From a checkpoint of a small transformer trained on Wikipedia: width 320, rotary positions.
MLP neurons of a small language model. Each row is named by its layer, matrix (up: input weights) and neuron, and shows model dimensions 32-127. Each number is 128 + 32 x the weight over its row's rms, rounded and kept within 0 to 255.
Before each neuron's rows, "fires in" lists the words (lower case) most often at its 100 highest values on Wikipedia text that the model never trained on.

fires in: "of", "with", "under", "from", "over", "who"
L3.up46 [ 89 144 198 198 153 105 135 119 173 163 128 113 136 117 108 140 141 147 157 108 121 120 104  99 113 171 199 129 155 148 196 155  40 132 152 124 144 107 162 172 147 176 109 136 112 110 139 143 129 111 121 140 162 139  92 128  80 124 115 207 168  67 136  95  96 152  62 124 131  87 136 160 134 146 102  36 110  97 115  90  53 134 161  77 139 156 118 122 128 146 170 129  87 113  98 165]

fires in: "at", "on", "of", "through", "by"
L7.up922 [123 132 130 172 161 147 169 117 148  73 146  99 112 112 136 115 159  78 123 152 157  84 157 181  96 188 111 172  53 133 118 135 112 140 103 110 112 135  93 104 112 197 158 216  74 141  98  96 121 145 151  99 154 106 148 150 111 146 150 113 144 157 170 165 133 140  46  94 120 146  97 187 139 156 134 186 104 113 103  65 134  76  93 166  99 158 126 133  88  90 108 103 107 107  90 141]

fires in: "became", "s", "as", "become", "becomes", "is"
L2.up884 [108 185 118 100  99 124 156 151 127  92 125 150 167 165 119 151  67  84 160 156 106 162 119  95  70 113 131 103 107  91 121 107 124  63  70 140 132 136 158 104 139 193 125 139 160  94 133 145 133 139 145 156 166 186 127 127  63 124 132 157 205 173 135 147 157 148 110 102 167 131 113 126 117 191 109 150 131 106 119  98  70  76 126 122 172 104 150 143 158 110 122 129  63  98  81 143]

fires in: "s", "the", "century"
L7.up1081 [ 95  63 132 167 148 130 101 124 100 134 112  89 146 134  40 151  95 101 165 120 144  56 123 156  62 112 117 146  85  94 133  43 110 110 101 124 135 169 222 134 163 143 122 145  68  94 209 119 169 205  74 163  88 106 154 136 140 123 108  78 130  81 133 101 123 144 118 106 113 159 139 183 142 131  84 135 155  89  85  94  56 128 163  39 132 147 118 182  87 159 141 194 137 160 144 172]

fires in: "while", "from", "to", "began", "continued"
L4.up268 [171  97 132 117 114  81 147  99 101  98 184  65 156  65 133 112 194 157 125 175 144 179 141  98  85 151 176 148 146  69 138 165 137 122 120 117 191 175 142 149 163 160 125 120 105 124 148  86 143 122  99 153  60 117 136 104 132 110 116  64 104 148 247 121 129 180 117 139 123 156 123 166 172 146  94  85 105 123 134 124 130 190 124 124 118 152 139 176 161 134 143 103  92 181 106 115]

fires in: "at", "in", "on", "to", "before", "by"
L4.up409 [101 116 140 137 120 124 157  69  95  73 128 137 125  87 129 121 160  55 158  94 104 150  84 107 147 148 157  85 122  95 153  67  74 115  83 122  97 134 131 110 135 107 126  85 201  87 143  83 141 161  82 106 121 121 171 107 138 114 135  96 131 168 171 142 170 100  91 136 157 146  39 184 118 136 161 105 155 180 122  66 195 196 100 130  97 159 173 191  92 155 118 128  89  95 161 121]

fires in: "000", "million", "of", "union", "500"
L2.up432 [150 153 180  89  92 109 100 127 128 124 101 124 194 133 126 136  96 115 121 137  85 197 148 155 113 194 121 107 143 103 170 125  84  81 106 175 120  87 140 120 159 148 129  99 139  70 153  92 118 107 124  62  93  95  94 126 198 105  83 103  95  80 134  91  98 133  75 125 122 104  86 224 108 126 156 133 126 156  89 187  97 159 127  96 144 153 122 166 107 170 118 160 152 170 168 157]

fires in: "a", "another", "an"
L4.up80 [161  93 140 113  84 102 120 160 137 105 127 142 178  60 104 121 124 111 120 169  55 152 107 164  99 127 209 154  75  95 121 116 111 123 105 146  78 131 160 148 158 138 134 124  93  97 183 133 130 179 178 117 136 165  87 140 124 165 111 198 122  93 149 147 163 126 101 155  92 159 144 125 141 104 141  30  88 101  94  96 162 115 160 102  77 178 122 146 123  65 141 176 103 137  94 148]

fires in: "in", "made", "make", "on"
L9.up737 [138 181 107 128  72 136 144  81  83 128 121 118 108  67 115  86 161 101 128 124 132  88 171 145 111 120 132 124 175  79 151 116 185 153 101 101  86  65 139 128 167 216 122  99 106 102 137  52 116 169 126  90 122 122 186 102 132 151  88 176  86 137 155 153 165 120 138  43  99 193  93 196 111 149 166 120 165 134 107 135 129 128 132 116 120 164  93 143 143 142 118 139 132 133 164  45]

fires in: "of", "on", "for", "in"
L4.up384 [159  55 140 116 137 178 122  95 138 120 127  83 152  96 116 163  68 115  93  63 184 135 114 169 103 124 149  90 103  54 167 120 115 110 149 161 125  91 103 163 121 114 180 126 175 158 100 207 161 133 102  90 111 129 141 173 130 137 107 128 181 144 134 136 144 126 130 100 178 126  36 165 114 184 125 134 100 163 115 157 130 151 120 116 120 159 110 203 114 124 118 158  87 105 137 168]

fires in: "the"
L7.up797 [105 111 113 182 147 110 134 123 139  66 106 185 126 120 115 137 108 113 126  88 149 113 122 152 174 138 159  93 178 142 137 107 164 162  80 139  92 150 149 117 226  83 159 139 149  97 166  62 197 156 168 103  82 158  93 109 130 154 113 158  99 160 198 157 116 120  61 105 115 122 100 165  83 116 115  49  82 104 124 107 100 134 110  55 125 159 108 145 125 101 163 177  51 109 118 146]

fires in: "its", "the", "s", "what"
L4.up309 [120  66 116 108 130  66 160 151 146 102 138 124 142 130 112 137 110 120 102 132 120 153  60 118 115 108 145 148  76 137 113 149 133  94 140 169 112 176 142 139 133 174 158  95 126 165 158 107 200  85 163 164  75 181 103  91 134 177 104 132 144 188 204 136 132 123 105  59 148 100 158 118 163 107 116 108 151 142 155 162  94  78 134 109 107  76 129 159  88 119 139 148 107 124 123 111]

fires in: "a"
L7.up1147 [112 158  57 123 143 108  54 144 149 116 125 142 163 116 125 168  63 125  97 167 126 153 164 120 129 185 179 156  58 112 112  56 142 119 111 172 115 122 102 140 187 129 138 178 151 142 128 167 156 152 112 149  83 164 146  97 137 151 131 151 145 128 102 109 141 138 115 138  96 106 150 138 117 108 114 138 132 121 126  89 137 124 126 160 171 128 107  94 161 126 114 153  80 115 127 125]

fires in: "in", "on", "from", "to"
L4.up138 [103 112  73  94 140 105 159 116  73  99 141 115 199  97 144 144 165 115 167 151 169  89 100 107 113  81 154  95 122 133 181 103 141 125 122 112 137  95 155 149 128 144  80 102 166  52 173 152 115 138 106 100  62 101 121 125  86  69 116 129  97 147 158 164 114 108 126 100 134 169  99 145 164 129  81  95 131 122 177  94 144 162  98 189 151 144  93 196  68 101 175 121 120 117 134 166]

fires in: "a", "one", "s"
L10.up1198 [136  96 114 112 120 124 123 123 116 129 131 165 172 141 105  98 112  74 152 102 104 175  96 158  44 143 120  68 112 135 116 142 152 148 115 122 132 160 131 150 202 112 139 150 168 120 166  98 153 193 154 120 132 132 125  93 144 122 126 136 114 119  84 126  96 172 184 120 154 164 152 113  86 103 109 158  85 142  72  84 141 106 175  84  82 169 130 144 129 176 116 162  84 117 138 107]

fires in: "on", "had", "the", "harriot", "gobert", "has"
L9.up23 [ 69 154  59 125 147 168 189 173 147 188 147 115  86 134 164 160  59 156 155 225 132  88 142  87  98 113 184 174 139 148 109 143 140  81 112  87  83 116 119 178 169 134 120 128 158 119 154 174 175 149 118  98 100 144  90 112  74 100 114 121  93 155 129 119  96  99 110  94 175 105 184 113 125 118 152  99 125  90 196 122 136 138 137  96 110 129 126  67  69  73 119 127 121  47 154 149]

fires in: "or", "and", "bei", "s", "m"
L2.up1114 [155  71 168  69 129 102 139 190 158  96 144  93 117 144 131 165 109 105 186  70 101 161 150 119 142 141 167 109 106 127 127  90 118 104 103 142 134 127 173 126 183 116  85 182 180 158 177  86 131 111 124 128 123 178 100 153 122 182 117 149 128 153 112 108 128 164 147 107 161 160 110 140 148 148 149 151 131  75 145 169  87 100 162  71 126 129 144  76 146 136 138 121 135 105 161 118]

fires in: "as", "the", "named"
L7.up1023 [125 136  80 150 118 172  93  73 160 135 126  82  98 164 163 183 125  80 138 104 104 146 149  93 131 140 167  93 115 135 144 134 174 131  75 142  93 213 113 162 176 166 102 109 155 145  89 109 136 174 154 113 109 115 137  84 109 148 162 160 155 119 174 123 172  96 104 123 137 114 127 146  92 124 155 147 103 126  47  97 102 130 119 139 122 124 135 184 120 114 125 144 106 153 134 150]

fires in: "a", "until", "as", "now", "part", "currently"
L9.up47 [141 151 175 129 106 146 137 149 173 142 131 154  87 161 157  80  68 156 135  80  86 122  99 194  76 127 149 108 154 119 147 124 124 129 117  88 120 157 115 122 130 155 109 157 141  97 125 138 174 153 118 128 144 156 172 146  98 173 104 141 107 119 115 123 107 182 114 143 141 167 145 104 146 104  94 116  96 138  83  79 145 102 128 147 140 142 142 137  64  85 154 110 110 129  85 146]

fires in: "s", "an", "japanese", "syrup", "a", "the"
L9.up627 [181  59 109  96 123 128  62 157  91 146 131 138  80 129  91  60 135  99  91 144 145 204 160  54  99 153 134 142 162  47 170 111  96  84 124 105 152 144 148 129 112 156 147 151 118  90 125 130  83 134 160  97 108 163 138 141 151 132 146  78 128 133 176  98 134 131 150  99 169 143 122 164 114 137  99  99 164 147 117 106 160  73 123 118 152 175 110  61 102  65  74 125 138 165 115 143]

fires in: "republican", "democratic", "labour", "income", "withdrawn"
L3.up1055 [134  80 113 153 128 134 144 141 136 151 118  82 204  84  73 132  60 109 173 159  98 139 127 102 169 139 125 138 147 135 152  93 103 102  88 116 126 113 201  84 190 162 121  84 126 117  95 125 115 188 149 108  95 167 153 134 137 181 123 130  77 101 139 127 144 130 132 141 101 137 121 124 123 120 185 129 185 128 136 139 172  84 107  91 151 125 106 200 144 152  83 146 118 156 125 165]

fires in: "the"
L3.up1217 [130 123 142 126 103 131 148 116 114 157 110 115 172 172 154  89 140 125 125 115 111 200 157 136 109  98 208  91 155 123 145 164 133 117 132 147 145 156 107 157 152 161  65 123 161 112 143 124 108 166 154 111 141 112 152 101 139 148 157 115 134  66 190 102 191  94 106  94 159 149  88 128 122 110 118 170 162 123  81 160 154 144  80 141 141  74 138 129 124  60 128 124  95 208 157  60]

fires in: "of", "for", "to", "from"
L3.up908 [157 108 178  93 138  90 143 131  99  82 129 105 155  94 112 172 135 121 102 121 120 153  85 171  87 220 138 180 101 127 169 148 123 110  63 137 116 119 101 156  84 137 139 221 102  72 153 106 153 129 127 172 150 135 157 118  56 155 120 135 128 118 187 195 220 145 121 112 167 144  86 185 133 117  98 135  98 158  92 120 102 118 132  99 122 154  99 178 116 121 178 100  47 133 121 148]

fires in: "in", "s", "on", "who", "born", "of"
L2.up469 [140 106 144 130  90  68 151 135 167 144 160 139 140 156  84 128 122  72 129  89 174 111 135  55 122 140 204 130 117 166 151 104  89 118 167  89 112 114 116 127 166 255 143 117 121  59 122  80 153 151 132 134 103  89 135 177  93  70 123 163 145 168 114 104 113 160 118 118 117 125 167 193 188 123 104  86  90 109 128 123 139 108 171 153 162 144 118 107 116 162 122 145  97 148 159 183]

fires in: "of", "to", "from", "for"
L3.up853 [120 140 190 186 128  75 137  43 150 141 210 105 102 157 107  85 140 146 137  71  70 157 152  69 144 150 139 146 128 109 152 160  95 119 114 132 136 171 163 127 157 105 135 171  83  62 151 153 139 153 166 142 107 131 133 139  78  86 115 125 179 143 206 162 108 145  85 113 106 105  87 121 175 140 147 117 119  61 126 126 165 144 219 138 124 141 125 128 155 121 105 125 128 126 109 123]

fires in: "in", "at", "to", "and", "on"
L4.up986 [162  89  74 114  65 161 119  82 140 174 169 150 126 127 148 154 141 134 147  60 115 141 155 156 121 164 206 131 150 114 130 104  96 100  75 119 141 123 128  89 123  82 176 128 108 125 125 108 141 133 122  86 106 170 143 174 163 116  79  94 145 173 153 139 196 115 131 155 198 137 120 137  86 149 153 117 101 204 105 174 178 106 101 142  91 165 165 150  90  84 135 158 154 104 101 126]

fires in: "to", "of", "be", "species", "found"
L4.up652 [164  66 161 143 143 118 118  85 178 126 122 159 137  99  85 165  72 122 129  71  67 158 109 106 113 191 170 148  99  95 166 151  72 105 117 128 138 110 125 151 125 105 175 167 157  79 128 123 184 129 151 157 117 148  93  88  94 101 117 110 144 153 135 194 135 148  72 140  96 165 124 154 142 105 101  71  71 162 152  93 100 151 179 159 128 171 137 103 188 160 123 190  56 188  87 102]

fires in: "of", "in", "on"
L4.up523 [ 87 164 133 127 158 144 139 153  99  86 133 155 164 129 158 166 157 122 123  87  54 115 182 122  95 112 101 165 122 122 141 163  90  82 101 143 101 174 112 107 136 134 123 140 120  84 142 126 121 125 152 147 130 108  99  93  77 131 148 101 165 113 150 112 180 149 104  86 149  98 135  99  64 109 150 175 141 144 113  92 141 127 161  70  56 156 112 156 126  98  92 129 132  87  62 155]

fires in: "the", "was", "1990", "is", "his", "they"
L7.up1075 [143  96 104  85  57 169 145 108 119 138 134  88 140 150 114 125 112 108 170 137  92 137 160 129 113 146 174  57 106 144 116 154 117 159 114 147 142 144 185  97 191 199  92 138 120 107 113 124 172 142 179 172 127 144 153  90 152 134  77  78 114 122 166 137 106 123  83  72 100 106 203  92 156  49 122 116  92  88  91 109  84 182 104 123 109 116 167 140 137  92 162 141  59 122 157 139]

fires in: "and", "two", "or", "of", "all", "rest"
L3.up146 [ 61 108 151  57 126 125 229 130 133 148 145  55 122 176 124 134  99 126 122 167  30 135 116 114 163 159 147 104 116 154 155 115 117 117 129 159 135 154 150 124 176 149 142 112 169 125  91 124 156 118 129 154 140  99  89 104  56 130 147 122 164 165 105 117 164 128 100 183  99 108  79 122 227 152 105  99 105 100  95 176 100 110 176  46 154 148 114 149 200 199 117 138  92 147 142 130]

fires in: "this", "another", "it"
L4.up817 [191 102  67  77 153 148 139 144 125  97 139 124 146 113 157 184  87 113 112 114  64  53 112 210 126  88 108 182 106 100  90  36 100  98 143 155 133 115 143 144  86 121 144 149  89  94 111 160 162 149 184 137  90 164 129 112 157 175  94 119 149 150 164 133 186 119 118 114 135 100 126 129 172 138 103 105 128 132 133  97 107 104 109 107 100  67 136 166 152 136 119 197 106 137 130 161]

fires in: "in", "for", "by", "of", "on"
L3.up268 [ 92 137 100 125  66 103 115 151  86 114 138 119 149  24 151 118 144  87  85  69  48 118 141 105 179 101 164 118 100  93 143 107 118  95  94 123 135 102 118 113 101 134 161 144 123 115 133 127 153 101  98 114 103 159 141  80 100 125 114 106  91 166 192  83 165 132 127  77 102  98  71 150 136 143 148 171 152 215 144 114 181 161 141 122  97 128 121 166  98 141 122 147 146  62  89  82]

fires in: "republican", "party", "labor", "al", "independent", "democratic"
L9.up77 [156 141  97  73 125 144 150  91 117 125 145  84 139  92 109 128 119 124 165 104 150 204 180 140 156 124 106 125 168 108 137  62  77  87  93 116 158 142 181 111 170 177 164 127 176 166 124 132 118 133  94 131  67 179 153 129 113 123  84 157 139 108 166 112 189 161  98 135 112 125 117 148 128 184  82  63 133 175  69 133 172 127 121 137 141 168 107 122 115 151 112 123 164 157 129 140]

fires in: "i", "it", "you", "we", "wedding", "people"
L3.up713 [132 118  66 171 153 157 136 140 116 162 125 105 159 118 134 125 148 148 117  74  71  78 110 183 152 131 188 156 100 114 123 106 101 107 118 108 142 137 109 179 159 174 172 170 123 116 124 130 160 124 210 106 120 118 181 137 115 178 125 108 108  87 179 144 175 130  77  83 144 155  65 173 163 177 158 146 130 176 149 114 164 110 126  99 108  97 102  76 150 170  89 154 103 147  54  81]

fires in: "by", "for", "through", "towards", "to"
L2.up834 [ 52 151 112 103  83 153 143 114 158 166 149 120 116  97 127 138 130  73  92  65 148 129 115 151 146 147 148 190 132  91 180 113 135 109 123 136 108 165 109 161 128 117 142 128 160 101 132 166  97 145 149 178 149 105 128 127 104 105  97 119 138 121  98 156 209 160 102 107 100 104  93 221 106 173 109 186 151 120 122  87 109 150  87 142  59 147 121 193 111 125 117 136  65 129  91 178]

fires in: "to", "by", "for", "token"
L3.up1058 [ 93 123 154  97 104 113 153  81  73 101 140 108 146  64 110 136 148  94 121  81 152 132 187 125 113 169 156 123 133  36 171  85 128 119 155 144 172  83 147 118 118 142  83 129 194  87  79 156 108 131 152 113 139 145 176 128 144 137 135 120  98 114 122 165 108 152  60 145 141  98 112 159 173 128 106 139 134 143 142  96 105 200  78 155 139 133 131  93 116 119 107 145 103 106  58 124]

fires in: "the", "it", "he", "she", "her", "his"
L4.up1279 [119 168 115 154  80 109 159 116 120 153 131 126 151  75 130 140 134  32 113 172 121 128 108  52 151  93 187  60  92 154 135 127 154 105  83 163  79 179 177 133 201 168 154 120 152  76 176 124 189 159 189 128 132 123 154 119 110  77 119 117 116 138 111 108  61 128 147 116 121 145 187 151 198  84 124  85 115 125  90 122  78 176 165  97 110 110 140 151 114  80 119 100  90 164 136 108]

fires in: "a", "and", "more"
L9.up719 [134 129  72 134 127 123 124 178 158 177 146  42 129 112 106 181 113 133 117 168  80 195 130 122  78 115 157 164 105 130 125  88  68 177 134 169 147 183 120 163 126  98 156 167 127 120 202 155 162 180 141 112  80 157 145  76 112 125 150 129 144 154 143 105 177 126  66 132 169 111 163 166 134 139  86 106 195  58 106 101  93 144 120 103 126 133  97  97 146 108 124 206 126 156 134 136]

fires in: "was", "the", "s", "had", "their", "this"
L4.up241 [168 113 169  75 183  95 152 110 159 140  91 126 121  95 110 150  71  32  96  86 121 124 122 153 196 110 140  99 116 146  89  89 161  76  81 135 109 113 142 137 167 184  94 185 211 147 178 121 167 133 128 141  97 156 171  65 152 111 112 158 137 141 141 107 143 122 112 164 137  93 118 119  69 170  98 126 204 144  48 109 160 170 107 132 120 158 144 137 135 121 113  87  97 137 116 109]

fires in: "that", "which", "no", "who", "it"
L10.up873 [149  65 108 141 127 147 218 142 179  64 117 146 166 105 141 159 125 141 126 156  85 108 145 211 159 112  98 129  72 143 142  71 122 118 150 119 111 100  94 147 145 135 119 157 109 148 132 130 136 179 155 134  84 154 161 105 125 117 153 152 203 152 198 145 155  95  57 106 147 161 128 165  94 148  99 155 155  60 155 135 131 109 129 131 118 139 101 102 101 165 103 121  76 157  91 151]

fires in: "the", "s", "their", "its"
L10.up725 [170 146 168  99 149 119 149  87 146 140  88 134 130  79 117 144  45 126 155 117 162 147  93 131 170 116 122 135 105 157 131 127 102 155  91 119 133 176  93 146 218 132 123 139  85 124 150 168 173 119 174 152 119 202 162 168 171 208 106 211 174 121 177 127 169 118  84 122 108 118 112 131 159 151 129 128 105 185 108 102 153 183 140 103 111 101 110 148  92  88 174 131  78 109 128 127]

fires in: "to", "for", "in", "of", "on", "with"
L4.up1124 [104 125 145 101 144 182 116 141 147  88 132 133 138  94 159 150 102 110 141 138 127 137 119 136 121 139 122 131  94 124 172 175  72  93 100 112 119 124 127 142 132 141 149 190  76  74 141 150 120 102 117 115 118 196 145 119  92 187 120 139 148 137 145 125 143 116 108 118 155 112 142 222 134 112 113 173  63 176 134 128 164 174 122 127 108 149 115 135 176  39 121 106  66 102 103 138]

fires in: "from", "in", "the", "at", "for", "on"
L9.up20 [102 154 134  83 160 113 175 187 125 130 125 118 102 166 159 121 115  86 137  99  98 145 116 155 167 156 133  78 161 153 210 159 137 107 110  91 132 129 116 118 122 121 188 158 152 127 107 117 196  45 118 104 113 110 100 144 127 154 131 139 151 133 133  87 155 140  60 134 110 120 126 255 120 173  79 181 150 114  55  62 180 129  91 162  90 115 129  95 121  77 148  95  81 135  87 158]

fires in: "a", "the", "an", "some"
L9.up1239 [147 121  92 141 130 128  79 152 124  65 125 146 163 141 130 176 127  93 145  71  93 149 112 114  93 162 191 105 162 126 139  66 126  95 113  75  88 127 136 162 212 119 116 131  78 106 132  89 182 196 152 108 107 176 133 109  83 159 117 166 126 160 146 214 202 105 124 122 138 159 108  96  88 162  82 134 159 143 135 133 111 163 129 122  97 123  73 181 104 129 145 133  77  94 150 113]

fires in: "the"
L4.up966 [107 125 123  78 187  96 123 120  88 180 102  82 137 109  76 127 112 104 119 175 123  84 145 182 136 143 194  89 122  71 114  89 111 124  95 141  65 160 150 134 203 103 147 127 157 124 122 101 158 166 112  73 127 123 128 110  78 126 107 110 158 114 165 128 149 115  65 134 117 130 144 158 132 141 167  95 178 113  94 130 143 159 144 147  40 104 116  77  87  88 118 159  59 148  96  74]

fires in: "the", "their", "entire"
L4.up208 [135 119 136  89 148 165 165 103  44  98  86 134 150 101 120 129 114 150  99 128 147 199 139 151  59 131 152  81 158 112 115  84 101 114  35 123 137 174 115 129 145 159 128 140 143  71 126 161 225 177  96 138 149 164 187 122 114 150 141 186 140 117 154 179 132 123  65 139 172 147 125 137 137 150 143 125 200 123  71 145 119  88  75 124 139  60 167 117 108  84 114 116  54 141 136  44]

fires in: "may", "maya", "aug", "date", "august"
L2.up869 [103 145 137 170  71  89 180 191  91 115 166  98 142 107 140 140  91 139 117 117 161 128 130 132 135 104 130 118 104  60 133 111 111 114  91  84 199  99 118 175 121 146 166 121  99 114 130 155 145 109 159 166 129 133  97 127  84 158 123 129 129 132 137 130 139 129 132 145 155 115 110  65 173 170 125 123 123 172 139 157 123  79 131  65  92  90 121 160  80  93 132 131 154 149  75  76]

fires in: "as", "a", "was", "an"
L9.up340 [178 116 158 173  80 145 133 176 138 137 110 136 147  86 115 136 140 100  87 147 152 114 108  90 106 150 109 145 158  99 153 115  91 113 147 112 162 160 159 152 156 155 111 144 122 135 144 131 112 128 123  75 137 145  91 101 107 110  88 108 144 191 114 113 192 115 156 129 155 138 120 149  73 110 126 142 187 151 127 167 179  64  78  98 118 173 167 129  82 108 132  90 104 129 121 143]

fires in: "the", "other"
L9.up271 [113  97 118 121 155 119 144 113  68 133  96 145 180 109 147 164  85 127 124 183 126  86 121 143 195  72 191  78 106 110 175 106  78 127 169 142 115 164 160 132 145 172 162 122 128 175 105  84 169 122 198 118  87 145 108 126 136 128  87 101 152 138 142 121  78 110  95 135 146 121 149 176 151 106 168  76  93 130 170 119 115 144 123  90 125 124 153 156  72  99 140 128  59 135 143 142]

fires in: "of", "napoca"
L3.up349 [171 161 106 110 140 192 120 172 123  96 110  89 111 126 113 132  83 114 123 109  96 200 155 155 102  82 127 127  79 112 150  75 138  76 171 121 171 142 140 121 112 106 121 156 212  73  82 145 165 135 100  58 145 142 122 148 139  84 132 125 103 105 115 131  89 109 133  92 180 115 136 130 161 144 117 164  84 159 124 139 106 104 157 144 117 173 118 129 135 170 134 162 114 177 109 160]

fires in: "as", "be", "become", "of", "being", "into"
L2.up211 [125 122 109 123 136 124 131 136  88 148 138 127 129 109 127 135  83 120 133 100  58 190 105  82  75 148  86  59  69 107 131 119 114 140  95 123 115 164 153 175 190 161 148 223 108 108  78 142 138  82 136 145 124 175 102 110  77 113 139  74 220 102 132 108 102 117  39  93 179 146 114 159 110 118  98 133 114 152 106 110  98 133 108  72  91 150 149 149 164 160 108 156  88 108  46  60]

fires in: "that", "which", "time", "where"
L2.up953 [186  93  95  84 127 136 127 154 137 100 123 104 106 140  79 154 132 179  94 150 173  66 151 177  66 194 145 145 126 126 164 112 108 106 133 102 196 147 144 118 124 139 159 202 101 154 118 102 173 162 136 111 130  75 153  94 138 115 107  99  97 135 133 128 119 158 167 153 154 133 145 128 138 106 107 128  75 130 129 156  87 129 154 105 175 135 140 127 121 152 140 139 150  89 133 116]

fires in: "a", "an", "is", "was", "the", "be"
L7.up1161 [ 82 114 161 152 173 145  77 136  87 199 106 138 150  91 118 115  44  89 120 120 135 100 140 101 121 116 174 112 176 161  96  85  93 124  62 147  98 115 141 129 173 127 135 121 122 117  91 109 146 183 170 112 132 155 122 136  98 104  98 141 140 121 152 103 141 141 116 132 179 153 194 131 136 188  97 121 147 168  94  67 114 107  78 148 107 148 158 181  96  72 121 115 120 146 114  94]

fires in: "a", "was", "is", "next", "2010"
L9.up1255 [188 114  76 106  90 130 125 142 164 136 146 115 134 110  67 115 170  71 220 131 115 166 137 149 111 127 142 144 115  78 148  77 148 136 130 144 160 109 149  83 223 153 166 142 143 116 188 123 176 201 178  89 128 159 118 167 159 131  68 121 170  98 144 131 120  99 140 137 102 146 134 105 138 150 104 179 128 132 110  49 186 126  94  86 118 112 171 168 106 173 173 167 156 152 139  56]

fires in: "by", "to", "from", "of", "today"
L3.up347 [114 115 135  92  95  80  96  69  88 117 122 126 155 116 134 123 126 134 116 169 114 128  73 117 116 129 112 139 134 114 181  81 100 162  37 158 142 144 130  81 135 176 187 172 142 100 149 100 183 111 113 118 110 169  77 143  72 101 103  92  73  95 206 135 191 142  88 113  81 133 131 119 126 100 130 112 127 102 170 136 124 175  82  96 119 169 138 149 113 105 120  94 175 192  88  77]

fires in: "the", "own", "s"
L3.up951 [ 68  91 192  98 152 102 125  70 135 179 118 126 132  98 135 118  71 116 133 165  89 157 135  97 136 111 168 117 124 115  85 119 135 103  91 112 126 187 197 104 175 155  86 186 133 158 183 135 126 212 159  91 115 192 184  73  72 131 119 116 141  57 167  76 152 125 101 114 165 148 133 122 131 157 174  81 147 106 122 114 119 123 117 113 142 116 173 128  66 167 126 186 117 170 115 176]

fires in: "of", "by", "all"
L2.up698 [129 139 142 104 149 136 106 181 153 103 129  72 165 146  70 141  86 128 120  99 108 133 156 155 128 161 139  89  69 141 214  95 160  88 138 140  99 134 137 170 152 151 144  97 199 130 119 181 158 141 146 106 117  89 125 175 125  86 125 114 115 137 119 125  56 128 133 131 148 117  81 157 144 131 140 132  99 196 118 115 111 186 188 105 101 148  39 105 170 128 145 178 144 177 150 169]

fires in: "the"
L4.up590 [166 124 122 152  86 103 138 145 110 130  94 127 171 143 131 135 145 141  51  86 123 149 168 103 140 121 150  90 123  94 222 139  81 120 108 167 184 144 140 141 181  86 121 133 133 137 130 136 149 138 105 100  54 119 148 117 100 105 138  99 139  67 155 174 158 132 159 105 150 120  75  86 141 143  68 145 113 120 163 153 135 121 105 147 118 153 160  91 114 108 144 167  91 150 123 112]

fires in: "a"
L3.up415 [121 150 142 167 196  82  67 141  87 128 119 124 255  95 127 144  65 115 102  92  69 132 123 139 116 145 133 155  81  93 106  58 122 116 127 185 123 124 126 129 122 105 129 154 142 110 124  96 128 113 147 127  94 165  94 124 156 159 118 106 188 132 140  56 137 114  80 106 140 121 135 116 143 137 104 122 231 128  98  95 148 139  71 109 133 192 104 154 117 135 179 140 102 159 143  84]